From a checkpoint of a small transformer trained on Wikipedia: rotary positions.
MLP neurons of a small language model. Each row is named by its layer, matrix (gate and up: input weights) and neuron, and shows model dimensions 298-447. Each number is 128 + 24 x the weight over its row's rms, rounded and kept within 0 to 255. Numbers have three digits each. A neuron's up and down rows have the sign that makes its largest values positive.
A block is one neuron, or neurons of one layer that tend to fire together. Before each block is what it responds to, as a language model described it from the Wikipedia text at the highest values.

Description: Continuation after split letter. Word pieces that continue a word begun by one stray letter, mostly en after t or tak (ten, tenure, taken), also (b, (K, (i.
L3.gate672:155147156131140108108105133144143173153122147113129125129106151126114136137093159141127142125121125171113120161146096097162164111111098073085091121108147117150110131155151127102100105108119108173084127098103136137144160130097154158127123084121123128125118089158147107104182141120105120118143144101110133090140123136096113155151117138131147116136097110135116129143113114144154124122149131164111141184130093139110124129176173133130108141109078134115127
L3.up672:179156159159134142112105142132142157137126150114120123106103117109167130124128161136130139132143132166104121166173094118115184097132099091116100104122137140156114135166113100123124147125133136154133144090109090137127119139139141139130114098148135167123109076156111103089123146131139129119160118139087093116106121164116109148108121139148084107156138095094124121136182110126138137097133121134147137167155146138132111150117164120121113117164102139141142
L3.gate819:138156186145112122153099155118153136150116126087105156125131140121070141116090117123136144140089115088180156122091104116112133070068118177138110147108101122122131107114128143158137131102147138113108117083176120137137092175110140161119158108135111155149130085105105129142108115146095123108165122111153125119136128117099103151138140159113102149145171130143129122092138161144159129133114094095114119132112138132161175130129115138156122091125101154116152
L3.up819:082131135109119150124071172103129141145143137145107120162135130136173151113124098127149153121147173109150139150122135162143115124149165132120157122098156140167080140166133129138171133116138163118162176132151103145147153133122114129163127131146121123072156096141145154129135138103111078097092133153158154105129126107120109139107153136165125154146123062092090129135151113101161112117114162137134130124140142138135117122050102178117134074154128123168117
L3.gate1167:174139123129140130100116173124110099137101142110179122155131154128108158137108112140134131124137160112132150161132114095140126110158146147166132112120082113162137091065117112157124154136179162160106103123101137171138122157114148124136101107073079145082095126159105120117125094105138129066139145116120151129107134102100103133161107140138150127141152109134102126147122151149164089145085107149170126151109142181161083057107130139133158130118075122110099
L3.up1167:087168117146138116089122134138158102126101139146114121122129112147131152142116129114182094164111126114147102116092132132098113126125143152068172146067130118153150111084148115118125120118146146118150127143073131158103105144108129114143121124128123100130122146170135140146149132157095162162156120140153113131145116139137135163122149151152141154143096122100089153135118133133161138102103102141113119139144175177104082143110171112101127124155127109137144
L3.gate1208:132165127170149117060102116128118128135110120114132127125113132135094132157102096101147142128125115109163152121150128137133116064143155153148129105101110132127117137105136106154133121072115104139151107138128090138154106114139125182113111124072126142166182119134116096113125094124119091117092148111116148132144132143085099131153149147134165136096115124114121098141141090148133116134140151064142159135098097176126124104087086142124134121085085115078143
L3.up1208:142126148144106131174129162108177114112155115145138101130117132144126150075114130125175146143147162106126069104199105144136135103150156138105152125126113097101173068155104162123119122119137123146144105137129156133126136157155143139145136122107118130079129163140130161123087120107149144092153128135108109132135087096142129132192149084097125119152142087162130147164127181100125141132086164101154164124110175123146145102133133101125125132130165120143118

Description: Second piece after initial letter. Word-internal piece right after a word's split-off first letter, especially w or W, as in w-ro-te, W-e've, R-e-ception, L-isten.
L3.gate47:135133148152120134124113101114135122111155095131167118111130141152104094105118151100109116104141182151091111108148137145142157107158087121167118166088161140104133126070116150100125098111134105086171135074179101106167120068131128153113109143140113131135162122164137102142127174105079150099111146128114115114157111139143118133116152104155113159141155116175101123128160162130128164114089113119131111144127148115151141143145141154157133126097156119123113
L3.up47:110123123138140173159117106102136121103101142097106133132117150124112086127117168148133110129151163127138151086129121135155161127097116132140166158137110149112142153130151142156091123112121091126130117132173159147132143137115112161106177139146167073093156100148150143120203103118116136130135129119167135156137117123137057095161132129106068159133137114091134142123124170092147102136127147133088143078126116126114123120145112166159147142119135090158160
L3.gate310:142125122101140108122133106132144149121143106128138139138141094134135114103111168126129128093142154149140139098068082126118127131122085120140165109144145115119168125106123132103195147137109134127183118131142140141114105129125112130146160120127099106149138096120127171089125173117109131085082135170119114102133131134152130133186139080109092123133128138088105148177144121121140152116136107110126139161104120124150139127191132120135122087112131103142128
L3.up310:086127123162122152163080129086103113113072132111097130155127109117092132128109090129136063108133187116126107113137115123133112121137137140101109121162128108117156129098149146168138125114139112109122136180116138092130129130111094149136104163142101157144135122179077152077167120157106155150138114100149158099134113115129096121099132127125168141101145125134141163122149162130152077120126142138147159143140133122144126133173127142164110126071100105085102
L3.gate314:062150134165126144142173125127135123107116092097125129138124115165134128167165124141162139101153165172104107128117111114117119143103142082127154116141145123126107093140145127107126138128103094119125086132098151102116158131101095093165122133152111139123172099131131162131142113126128126082131137130160156147158120121136158106177142112125125130152143169104137174105127134118118140090130128125106169134116133130120127119115124142116126091092113186159117
L3.up314:095129110130132174118169142095106100091122100109123121129091147131137133139160144142114130103139144174122118087132122124104113137120129074129175125147168095123124148125183118116112162119095130123130145130134145098118168115111127124159073126083071144133146112136124164078124127142143160085146106142162139165121106115142124118124122158106144130140122142043124126101109145123133164097110148132172142119105129168123103122105159132115113132109131130133111
L3.gate402:103138153141086124100133091136158147152115123131137108108110142106130139141124107141131111105156166145124112094126120086115126141129135096115114137115124148132096069127135115103146154148077092125059158112115126113122156092130091143112136126168085115113106129152156143062145126138128118081102104119159143110098134135151110073173138147118106176119114176111140155153101147150146089143087148123159148082138136111151106089185139151142124097106119127142093
L3.up402:123142146166102127152147106095137145116106125141095095114105113102138085107120172140178087130156157120100158126092132144115093099119146094152104116134122086097115073110181074100137125115088109113123109124141123090169142164123102142142158147125136119106174085168090129134095152166147113109174097101100100105127102147110145100117160102112117105100091169123125127143143142146152080135096096072129128112149150130168119132130141122097112098104123113124118

Description: Mid-word fragment tokens. Short word-piece tokens inside a word, right after its opening fragment, as in imp-le-ment, ref-le-ct, dis-hes, n-in-eties, nomin-ated.
L3.gate558:105152127087087105114137137116120145106132072118119161107147058144127154125078132132120145146156149104119139117142166116132142112101138134092117132048148135121108136102123086113097133074114154123142116097118160140145133107109129120100101190113138105141116148158114138118146123185185115174115148126121116120109139122088104139088104147148123131154124111147188114129126131114151125144134142135166124112163112142133107174118136163088126131118091165143138
L3.up558:141117053142135146127138116108167098111118107125133152153096137127115087151119127129117095096165122124084132137157152124170147137117144135174117153160124119150153141175154109116106127153126117160153111154141139148124129138131134147164132139138104120091092118144111132111159107139124099076157128090119140136143119150103108099174129117140073132137136075154125113142112083133111108096089125149120088112134115129138147128133115138123134127151145132126079
L3.gate606:180119133140143167084142106168128122142141056132123140146113108101122133136110166105110044161156107123130108117138107147096135102153145126149118134111152179150133182128133072116131153117139143111113114136129094160110130162120149102167176094128120138194137150121102113143094146147181120162156122173124118142135106148114117111131130138127126134101116125130150109104140107145153172145077127133122125127137140127149098123151144124094084134082115152101123
L3.up606:102104111137116125117115129141176083117135112144152102141112154117104130127160138101121126154139167120134106136117155108099140162149165140122137113124147145122135125091144133135127118130094135131153136130166117083159099166135148094168115160140130155095137116099122089156116114146123160181159110143090173136111128116122121129165124100144136101114127165124118130110173111126124138161111145150145151144105164127090112115110123123070090139093134101156099
L3.gate728:093113083144129143140146139113136137120101110082079098084136081137138132160113121089171109137154131104115139085146151118134153133119202126141117164151129122154126130109084164121128173159099137148121087158154167127144118164128135106139121141132067146146121109163151128141144146124092167153128146110157112159200089113129154139149105169101145168125144116127120126137114134158102119114091124137106113127139142155115096120082134096122086168113130174141100
L3.up728:178073120169092078148145097125117138111096069146108173096138125139126181125137141108139102153144126055169138092151109143093141154159078106103141156119142103152158142123169085115125135114145165165094128135105166138100101147105097127164118134142095144175143096148101123128125119139125130112118103141137119153145128119103087132131104114115129126159133164163151105159129146105142139179117111151096111130127111132093151118077128100164141146091086156161083
L3.gate1182:138106140138147176133138148140145122107143150134118141178152146097108128109058126173139104130165138139117132110136119124116131125107179164135096149120157136169121114114189115156159124119152137112130107119065098115098123155095094162112150115136099116115171127170147113172120171138124140162120111132135122151153091115113141138171126104131123150132142160158104091151090154112147149156127080112147130155120144146151153152116118131185133115118155118107135
L3.up1182:136138150109114147107105103079144141123153097116097184183138180106113133116117153128090115123106099148103133137145094132141144131118139153100091126115105131154156132086179126126144141102128160144159145108113131140134173129103094130127136102083089073122110088178138153115112165129134141130108149118140094138166126121104127129147103110139111141145150129136094099171121143126131162145081140166131116183143125165139131110100133108165137145149099143131125

Description: Mid-word continuation pieces. The second or middle piece of a word split into fragments, mostly verbs after a short stem such as ch-ose, impro-ve, exp-and, also names like Ch-ow-dhury.
L7.gate114:126152114139132130149109167152130097149154134124116115120131157118129146120089124163125096104146167096150131150146104095205117090121075152127172109111127102159128130156106095109100112111135183153135143133068149097112161167143122162159113131124136133165122104097145102134133166117126105127146114160093124105127135127116135122136110116149138170117135137135107110125120095087139123155157101137166154083137123172106133099146130130202085148152086117105131
L7.up114:141170083115144111114156121148143135105131134142105106096130139143134146137162176161111064116137144134166142173120124151069144114100093141169105116102170121149149107094110117153113125128141128155108122152114146127143071182068138147139114127128112120127135144092152135127090123111104150136125142119109148126132177120150155098119142113088140104109121149177127129167094169142113139126116128160110145174130125144087136096119112098130130126135101121123148
L7.gate563:134155145152136147144098135165122149137136145108146134146167115134148142138110101130100158135115135156125142131108130082114148154102136118109135138085195121179113102122080111124112108080145156128136107131127124167137144147130156117148101124142123131136157158161154113132154114134128159131126143115126108118134111151121088095120114132140132111087136151129160079103177153174124138084129123108184158139078172139120111112106153119138111138111123089168130
L7.up563:101132121113118131118100146115132109140141131133149120130119114115131144145132121107120142105126114088117117138113147102112145112142132087160140188091129160145114127139121144149150151091147152142163122104132177118161091165141128141140093111117107156140089155155108155162120070098149145141152163131170119126173115131098159129131124167094128127082134140108113107129137158124132117105129126142123123129156138090130118110142105084132143116198079104136117
L7.gate719:115138169160120114133114144117148106136149108109141123167108133155169153149113125140124110092093149067117109155142112142207154107152122104155152128122123147196129118099118096125111136145163126111134149158126121151137106138143167123080117128131155110133108135151129112141128119115130158140141157123094080121124082130135131093123109116122116064144107105108092146128154166118119125140114107137155107139144107092176137135157125120161120114176167154142097
L7.up719:127151133125121105104130093113113102136123148159137132160140135150185119138123129129121145153084134117150129130092138156110154096107160128097091190128144129084140095134146080169073133123140095125142101140108151136157137157130119125160072184135158085115145112118143153160116104143158129120162136176150117085149128133153145089155120124146147137155147095134114111117163136073133122144098149168132099161164132117126088149090150095162121135153108154118116
L7.gate744:153137141165159096100122125114134126188167109138119157144129098151129134110105134154125118122122092144158088134151133055105086136122126129112163108129105108176123111109118167101128108111122151086128129106105108181113089107125132121126135110141166111121135132115109126117156114150140142139142089132149152167161142161126114142164220169117142122122138118190158141158124150147137097070147145126153096136119120116130101097127153092124122112155157099142151
L7.up744:146109149151158135140159140138148112079094123052125097147133117125115090111121151081120104107174121107153179143140139131134126099103170131079150130133141120165147120143141078172097150155113113171133138174128119155116085164132110145132181118127164115137082173115146135133138157075144119131080144125129084134142117154143132119069114153143128105148089139156106113096125113089126141119107076131139140142151125131073123110124191151105124100107133132134143
L7.gate775:104107118134150164066127166164174121155181158082105129163070095103107127139106160102140122141120149164112113129129086118133135146150140134141162144118134096164149111153118133106121131146080176104095169110139098153108126150097136152146111105141145120133141131088092147112124110173129110136145145097119150157189126113144125154121130137096130135157175093113172132134145086127111146148133105146115120163143113144139118114143187107105136121113108130131138
L7.up775:095137121118125170055125147142191145142163083114136148102143132135097141140090176137099136112169152117107127125108096138122147113127096114142142096114127115119123154162160097138101135139138138118149175146118111114143128131126128134103096130131150108088162125128129111117118162113119125122129165116131124168165166077096094194130150139119120102096149153128158147101095089122177105144122126152089113146138072140129111116156142136108109136116125138082122
L7.gate784:113134140106128175094107127138112095144098130118125140105147090174094144148154149120141128148150134126143105135141133117184124095068101137129157151139157131195116088118151100108125117109110167124114153122145132147139165097128132148139160097127177132126146103129148160116071080115110128156085140160140126061125183142107089091122115131079129102132099123130142080123164138098125091158082151177132092140161137139123049116168136174113127108155119124116144
L7.up784:162073142168097147120094143143100143135134128135095065164145106124131155160144122138135128097112105095160156097103127161161095127114146099156157146081139153162127119134150103118081114094126154150104121136127132119106114105110125128117149092130110151145081098108100123162125115124116137133171120105135107108118172159156144097117140160178142158106141111126122098166149127121143130117074110124137135117122147129147100119144141125119159180126104163124129
L7.gate1078:130092119132164131137126134136136095133129181111165086098152133122129161141143120152104149133141138123099129107089120125153142064155141151125149114093127116109147128126156142116133084065114134104133073156122128139111113128151130180145142107100175103098184144121105140168116108124120101138135135108103132141156136160124137155088157107084110142120114154135125116099126117102120147148169116144152148118134124145135137121112131115137127069134134094157091
L7.up1078:152127080122103151133145101129094147094147118116103143144140106122061187146100135121119116119110146139126129185148150212104095147172137142162118153112144102121129126117130111136105114104129141067142106128086134150129077153152127150116090110124162184108098156098120150148124114152153126139149147158130132101133131111111082103134128153165121144161157163196092077116107112164115121150130111138085062149089156125106147154103158159115106116106113059100137
L7.gate1102:135118137109126143115137128116095099158109170149120121113126127125120126139128101160112123134118170126145153111138180096167149134158120158092138129129072129123182087115117105171106119148101156124126145122111141120148125100183090133130136112121153152146129133139108130130112112106120141164148110131132108133145188142118139123150097100114125093166125126123105135131158119128080160100139146089117138122135093101130118116123102167108115114143095145163101
L7.up1102:187130105106161133131116127138128109126117103134119125131097160126129118119106116134109068151125146134126121102145144113163145073092134127096110096124098122108156156134157130103146134146139142125147148194160126123108096164163138146137133111148122145124150141108127121121124130122133198103101139138128115113137142106114115128110137169116128095157115141132144100164142092209108126128099133143154131125135123142132131084106129125089130095137146144136135

Description: Word-medial continuation fragments. Mid-word subword pieces that continue a split word, mainly "en" in tak-en and brok-en, plus fragments like stereot-y-pical, Uk-ra-inians, P-ent-ax.
L7.gate54:100126147109123163164096142131137142092147133098131126150121103148111147126108115169108140126114151120116099128142153123141148113136120164125154076152159104117116137118158151160161146154082131129118145137118117131113091094144136156111131141118191114101117130124087136146124125104120131106155097065097146123144139121151150132103182149145113120107122162133128116143095088128171133141146124145185166134114096098128133159132106162100109138114178104143137
L7.up54:115137135127081161154077120130128166067132112111147132175134095174086145138139112156112149102131129122102104099127124161093166144150123088144130066141147106151133113126133139126109113126121120156113081149155186117114111120107162149120102156125134109113134116110094136141122161130133099125134125121127119113132149146189127149119166167138108138143163142152140114129128150156142133158127139157131142143083121077082150196121113126118165092135136132144103
L7.gate272:154157148072176165107109177127110103090129130068125120182126131119127126148125118114109158104145143125136102134141133112153146106160117128094137126149132166097110087111146081131126119077163169131145089149127138108173121131114149151099134106135140124100180128122111131116109163118137156112122114086102149139123128095132105167113133145170144151122129124138130177119152134112090074142090163145134141096091167119161103135133123119106127122182118127136149
L7.up272:142134122122139106161060145123140120146120137136140138187126083095140145165116155114111132133148161141131119120140102111161097151107066093120128145140130140118136125125105125082124139127121139166141141127143102123125118144077115108104120129101166130126151153116168146142144110132131165131174128147146163146138120146096079124114133144115133171109151097122139082130145144103115115129137154131129179100116149138170102096159126162105125134101117155132119
L7.gate338:113115131122108144143157147099116173125116093139131126124145126151158136175092121158126125103146126089087133119118121140126136151105107118165087118118134131146134117105136137082114119100165079130114128152129140132187114118105141169115115127130132147117117132139175131114090131117110144102110160168122137164132145101117156132142117111132163125166172122100138139111108096143142080166119110101131132132120101117158120154152133151092155122128175162142102
L7.up338:166135135113096140172103127154117124114132134120169139102121105148132114146111151132144136178131136119112127091119130129111100152158101117125135166111141146115107107121080119115101174150137125199140124110118125084100133147137110157149092145129120138156150135110128120095122124103091096102129157141114154148133092137161132154160127143099087145133101154113114119122146108138143136119132107105133128128154156155128144160175096184168125149126095080124123
L7.gate456:131138180141146107116118113164133146125124128129105092081124132127133089123131156141166133154150155092151096151108167147126128108127131150116103162120136138152137146132116155124162125110118138164169125125117092098154112094093117126139075141152140102158135176153140131124151112152112127135114137152128158133147091153100130111101098145152141151087124145135118132138112109116149146102127102106147137122177121152092125149153097143088107141138133149164159
L7.up456:135155133149131137127110116112107133126151153121138070127151122207155105118136131104110136140112141123175140131122092117151179113152152117102116123140121105132158158107096097108101151117157128149109104140106128119121129144147143127095136154090107131125157078109135123133121183135132100079135107160091134159116130145100101080098098117114134136164137102118122089145175157088125149135104062108077119172130145099150129150131147144137160131125143111073139
L7.gate460:108165081098158124101103101134138137149109123150118119098112138138158134112123151157126149117126144113108105174102121127133137114105146143166112138094121101126133185144150130123148167122148128152141103123110092114173115104141134148128126164127151145118112158152083145114113144124095087044114100131108084095114117125093065160065138088126108110138122094144176156126133127127115133140102167147181134118091099135126160139114130122112170165128136118128105
L7.up460:121131129111096154128100133149086138180116139111134139130123135112127122129144125148084129142082143134124058131133087102129161121086120164184123137146138107154168148121098138092118140139129110170165132151136156162135104135132085121108143125134124129172147102111143052099118107131165171121153104146085123085130151138124094156122117142084116144105160089127143218154146109110127162134079102128144134138108136126107139105124136105128169150151143135101083
L7.gate705:101126112096116137139120172130108160134170163099129152141147129151130157131092146121110104100135125099155131128094175136147138142128154166110115131149110156117145127129097112133117151126186120152127122149132100076110083151117143087131137128130097123128152158159159163084141103118139142126158155119125140135090125090137066108175096113122151173161160116169134116125072081138148097130150147126191133120100126164093121152114141129140157129165128122148126
L7.up705:108147126127081118132067154090141149159116131145171118121165123128132133164089110124128142120132152113110146181159131135151105119142088084165137168106127170180142145099131135131196103184114169130145135155123190158132147156136128147146178145132127171100152142122131126135148118116174148110107105100131155149125130133134145155140152080121151107129164154128183126140124158142092123132142086104114132125156115163147086123120106153128126132160129126132144
L7.gate954:127128115116137099124131175149094118127131119170148162116104177155078143099133099126091105145148152121090155123088145127144086145125105115118123118163115143139175173157115115116128144127132123106114140139084154146165149152144119129162150110149098129121162132135091099108153156152107139118167152169127153114120136114140159112172111138094090146112094131102080112116108143127121116179105108126131119134158151134141088102137094139143147173122155138129127
L7.up954:119147095131128113138096162123070119129137124146176086105116138115078170091115098155113129108168122160094114114072154166105165149090115119144122188170138140093141137192144125140114163171150142098121129146127135093148134117146102078154152113095122105109161084158144093116125062149109083115124147147138134136173129096173141116115137135116122127156118119113107125116094121127122140115118137126109150164145149118138090095108092181157105112110148136122117
L7.gate955:102127093123136131105069140080121110094154154144139116101100077142120149140121113135123103148174123115110150127098129107135165132080113121163108146122121122109122126127159136139120123168127123114140113115106146115149121154128148122144111089071160122125114143171134122161108132122127114151128088135128125105137135148171094145146138142103126134149114118134143098157082118092121108111100154123151161092094191133106117112121172103159128137105086141165168
L7.up955:112141116132149166148125164105138085074138091094084125107111121181139148143091140130142113137134175129124129147123111129159145100105117136125112102141101136162084115109155173109153153108122102132144156131123115098119119142129154116162173092109114112118127123105128133104109149138119156096149148112157127144113101145126128102104112103135144123120154161179126139132130129088112082125191136108163141112153122118103120142122097160147137122128059117156139

Description: Word-piece fragments. Split word pieces: the seconds mark in coordinates (09″E), word starts like Euro, ty(pe), ind(ividuals), and past-tense -ed endings (listed, founded).
L2.gate772:131102130100133141137167143138171124138169169139144085100121129130141113145161149129114100095114116103140149113155135109158148156104088133178106145150154180107143132121153113155126176124138114090130135163130146114095158162108117120097158109155142068118118123137123156145132105143109119072140121117091135137086111122141111115156151161139126139107093138115164153091132121159138123154093109133133135170149136136110089129165138120081137081145126111119116
L2.up772:151105126106103151137109144164133139135168165137147103112086102140076126091161124167107119106122103102126102133127145093166148146108087150185120156139150166086104142134094149143130131129124103110099167156135111138087121141128119123106120130174168062122121127096125128156154092148121098136131112092086126126129131113147122114166122142069158093129125085132163155110111135122153107142146119117141085178152151167065092109126141112120112125131151123139133
L2.gate1018:143178127141158100126101117153112095138135132127131053118162098143153138154088153117092125117117121107117133116130153051159149112099109160122109146097141112135194120125122144115123132144108123131115112161086140149129129131118125157125138147115098121134142102125144119168150077143138171068119142113115141143085126157109114133152150127156154164113107110109130153137155143115133096114097099118122110170160119112154117070103169122144136101145166110143080
L2.up1018:145090128148143100139101096156168101117147162119137118117129133125100169120120145121106148148140154147159114148137167124103143148101114109149169081164121130147114142154131131096104131138111115094112120144104122128147152142114106131126078113109104090151148141139119132093107154158175130102093107095094123136132091150134109102136141162151137167127116098095157160127150158098169150141132081130138148106132133146131131117114138150147167127112137122137072

Description: Word-interior fragment after initial letter. Second word-piece of a word split after a lone first letter, mostly w/W, s or f, such as w-ild, W-ed-nesday, f-em-ale, w-ro-te.
L7.gate227:119144136148112102163098097140167107135116116103129124135131121115139106128134108144122111100104126119169101126155138117135152150080180151148111157137168128126153077088142151137124164136123170119178130100132150113170151117097088114135145131164114160125144093152162117112102078156129100174102127118146079144151119144138140149185141117135116165146125121100148118179121127143166123113119125095138145090150094122160144106133126106104141112111112134148104
L7.up227:163140113121169127149152117115124156153091121119135147122087133119116090122139102159119134135132156147125159102132110158156123120090088148138117187101130142084147136131094095131139135122154101145116165113115140088163129126134136132083160125147155118134160137149171132144131101104102110103154146128134135142121158118103108139081113150116134179093116094124124167105103086114105156117095155130073092103125083088119165158110150136176130109090132136088124
L7.gate298:143153112157112134155171116116109110147086181130149131099159129156165137126182124114136154117145110130107112113140144119121143114136134106081164146176124118121098097106132093128163129128154158157138101123128123128133122141089131119111126099097130132150132108128120127127162138130183165122123131137126136179100133102125116178139122144115152171122149116113135129169113131145116131154093148127122110156179131173166102099112119161153127126133112148114136
L7.up298:139092127168107113098152055156093163155131124095128114126125117112080108127143128083153100125142115187179127106122126108098125178137129095102147123096140127096141083150073125167128093097104121104149121099154081164108156142122092131086180137112100115074140145110086123119138093130084131157127111164104188123151100121164156137089156133163110089091138112113108089135142103115156105128083102086179127125135145104105152109151153080100112113102138131169098
L7.gate558:097107134119129107120129132156154141158110132115127141106126120130108103174119101123115162110119113127139162148147090155109152122102130150070112116128141122167133084099141135150147138141173148102161096095097117128118136143108145162150118166167137118149118127137114163119137126112128126160122151072139115140062141109121121127155115140137138149139079112108131151111128129121116171125129109129110136162115113179121143132147125181114112102133148106132097
L7.up558:086118080111090162171135155108147137151143127103114142099125139143109123116136114133161131078156175128129100100128110114117122170109136101122135117150112140143106073128073124116128138123109092121156151177155095096166135150120155129154164109168081137111111145166152159165127122150108133104127100121075126167092126105093137125155131135135143106106145180149124129136144047121139139130117113151117182116098124117128157128106128163131059137107156143151103
L7.gate683:120063113090143144128099114154139059096128107151141155150129151087149090147106158080137112130150100117175136153133144054135155146151159185137153160151104140172138152128177097187138120144109126142108142138158170113120144119112125136124147110116122131098085118126119157129135120115140151126115091139126139137137130112160115144155150114137163105160088086122139162149083125131135121148130142154114120078148160169137099094170161137129144113123113142153137
L7.up683:130138135081117166134131119091113158119090125134140113075080066144174179129133141108124069133120119126093129147118095133126137106120121129115105123149123126114098119108127138105147142073123096113113121130106123110121118170132114145112101167156087133150092134148139135081093118099115152120124113148142145172095100091157132131064104153100122167106103156121131082112149127133133164161073109129170093124118113120187113072138106126110092148143116130115137
L7.gate791:117147141106096094082114064138111119112122152084139114127151124149169115135124106168171135112139154139105128092124119113151164156117145119136153134105123109130137121123091118111144105119143104168092105132125087104168107121085096097108104176148100089099136149164120146126120112163115095109108128137129136108132141096118109136148092134091146159141089159118162138157147088150148173143159194117118158098151104118132106093119111105105124135127128097103121
L7.up791:124167158118107127126149161093113129111135141143110104122113128124129118108141115142142148124160143134139121153116132149132111138152113233088120135139112140136165150161162118112140098103117114076142134142132130117080135146109152163082131095111093125122128153119111095150133142145110159137127104169118096128122147128134182099143140127146105112164115182147098110150124152138145107149134096122178131111108139159125106092099166127139182123118138103154097
L7.gate812:087097071129161143140149120116124137076062130108126125110133166125114111117169095163165111110124144162129134123151126128136097085092143140131181107133135120140140139119141136123145135160120136136162134136137089129122105137123159085116153144139149131144116143148118097135141162128114135125131104126159127148109165129132132090154118141108153130107125061133164116077154126099122138146121119118128124151128137141139120090158131147147139072081151142147098
L7.up812:098096127120155139124133093133157118093059115165129123101152126142136126158107115114191135108134150152181171154130089106141115139145143149127147133122124161125124118167171097099193158175131128111130137150137141097124115147099151115132174166147136071113120166131128153096107077168107146115110105121139175170148127093130117153115117125125109120140126086122149156128149106126115131142089107161155066113120114097155125122088105128097123118125137146144130
L7.gate819:096126138121094139137134114118169157124163104079114129092082179135127064144115122166198149122137130131101155072136144119154122135083131123111169140170180103109115079117170109129134169111115101127140132140147171122157164109113090125150117129102127115136126119131119139094106136133134136100101127129132141111099105144154124106164172158139112139149093145103123211119128101136120124182111105093151155126141144142131126075079145128150114118141097145132126
L7.up819:111127113120118096126110113133152101161116153166137134118122117114125103114113190147091129140142141162074158115111161100133122152143129083168093134126121109129134156116149134119131118114130079137131173108130182128170122109127099124135101123102104148116116141183131134133129165156158134143161154189119116097110100158112118104091116158145122145143136157125144114146163103110123109145111150130141155190098153148130094106083157137127132093144085153135123
L7.gate827:128131135111105106147156139082095142145162147129068097093119138137163146145129088108106101139128122170171066149155172130123144146124100155112148137114128100128121131108152116150113132174127118165173101112122118152159125107118155132145132103111126133110168135146084171143136181140115148116164124154095146165141084090170123121126130083131156135135106153104138155114120131143110117134123158095144141156120146124168108131139151149144103127112129128126112
L7.up827:131126166150118112112142092126101165114133147163149093135105153080124137178134173125156094097096133133163098136131156079098169138083123099121146097160138114152118154121155130142134110084112141105143097102129157119100116134144126074142136210195143079125176107112138162183133139107140128107120151143147128123070140145110139147125147138153144164106129138138140109141120111119150147072068173096149112100129143100155150130116097097148159114117174102125093

Description: Mid-word "ed"/"ing" pieces. Word pieces ed and ing inside longer words, as in Ted, Federation, expedition, Sweden, cingulatus, and suffixes like tiled, outing; also contin-, Ed-, inc-.
L2.gate291:121118116146097139097125108118172147116078126133142118142092168154150091181118121120117129170150111140137170115100123074115122147147178129134111195137102110127109098107170170160128166111142118131062103139125126095106097146123115115118142154102131097166098115147117158129121131121161099179123113082141140144089113146127147114138119151125165136130155143139124138104108173095128122116102102078083155130158135101132113083163126124152118120158066116137130
L2.up291:139116136129167106098145102134170142131102174140119133138073171132162120148121137129140101154126094154152143121117120080136130107139161132128135183137131102108088095122119111207121147127143121138077117111120132122116109117136099167103139161143146104146126108138146139120128126125123093165125117081120119131116136122142099148142086127126152126135132129138111141127105152111126086115122109115125135118166121147151145118160131116118126076148061088131135
L2.gate518:106150127145136140095119136131131088117065154135167103128132141162107101149140117099163114193191112184131140113123109106134132130113146136139116123150101117150141126125154171125153182094145143147091136106136130090110112098110138109113149147174144134105100098132134145136122107121202149126105126130118130150098162177156090105135144141125176129147126161144109148161136098061137120123131129119087114141190155126160082144129099170107133087163121150129106
L2.up518:115172131154118139124152124124144120123071125125181111132119166144138097142173121120145109197120103182128126155084133102137123127103155121132079116143104135129156117095154164129140185124118141125091140085135136138103106065134126103091154103162166152127089127152151159162145125103156133117121113103108131156079124159149114101135070144107139137128066166155098122149166092079134094133126117116097092130181134079139118115141112190138127116172144121136134

Description: Suffix -ing on verbs. The -ing suffix split off from a verb stem, mostly in participle clauses after a comma, e.g. includ-ing, serv-ing, utiliz-ing, mean-ing.
L2.gate87:089108098150157172128192111098111117162126126113116143095161104155098137122093148124176130118109136127147170145158079149117097147142118123149150110132134131103142106104140139129139125103138163095080118155128152114092106150110115134113152135130129130123080142130154179117148120125135123150109109093098124117106116133094115107123152168117098140141089128180149179129064114157138142128129139100095133143126171101099121119128121154176158119147123096141124
L2.up87:141086172147124139118089119121084123152146103146136167126100108154156109122166105119112109100136110125129061130127131107099115123121108140117115128136141113117151115104103140162169102149156162137124119080120128116128119174121127149116137130142168113119169148212149123176158115162153141118134138115118113108115095142095133139159098102092071081118151090157137122139106102153139152118104143137115057104148127136128149142128137117126138096144164105088116
L2.gate1124:136140106120111113135092098159148114165142089108083171113105105113140164128107117117153147140122148084124160119164105098127114135137152148153143182097115118176148133112095117151088098117118165119099165179137139132102114153135157105148141165111130117115111117092137082150101130154107144136106131117131121136081149148108144151105114165135144098153106090134150128064119068155101139105158133107135103144165132136139071120121148099138143135179102099142108
L2.up1124:147079133126123131117164121136141107151174080100158148147180129123138178124121151106154147109151156137136107138167101164143102125143151108113109114108147128112113083129125085138119152115125152080123136124121149124124180132136130059139083145148134115164132125154135117137091165123142128092109158142113122112099123117139115127115107119115105099144109082174120084137097146131177130160106162155123089111118101135137150102135146107146157100121121096164153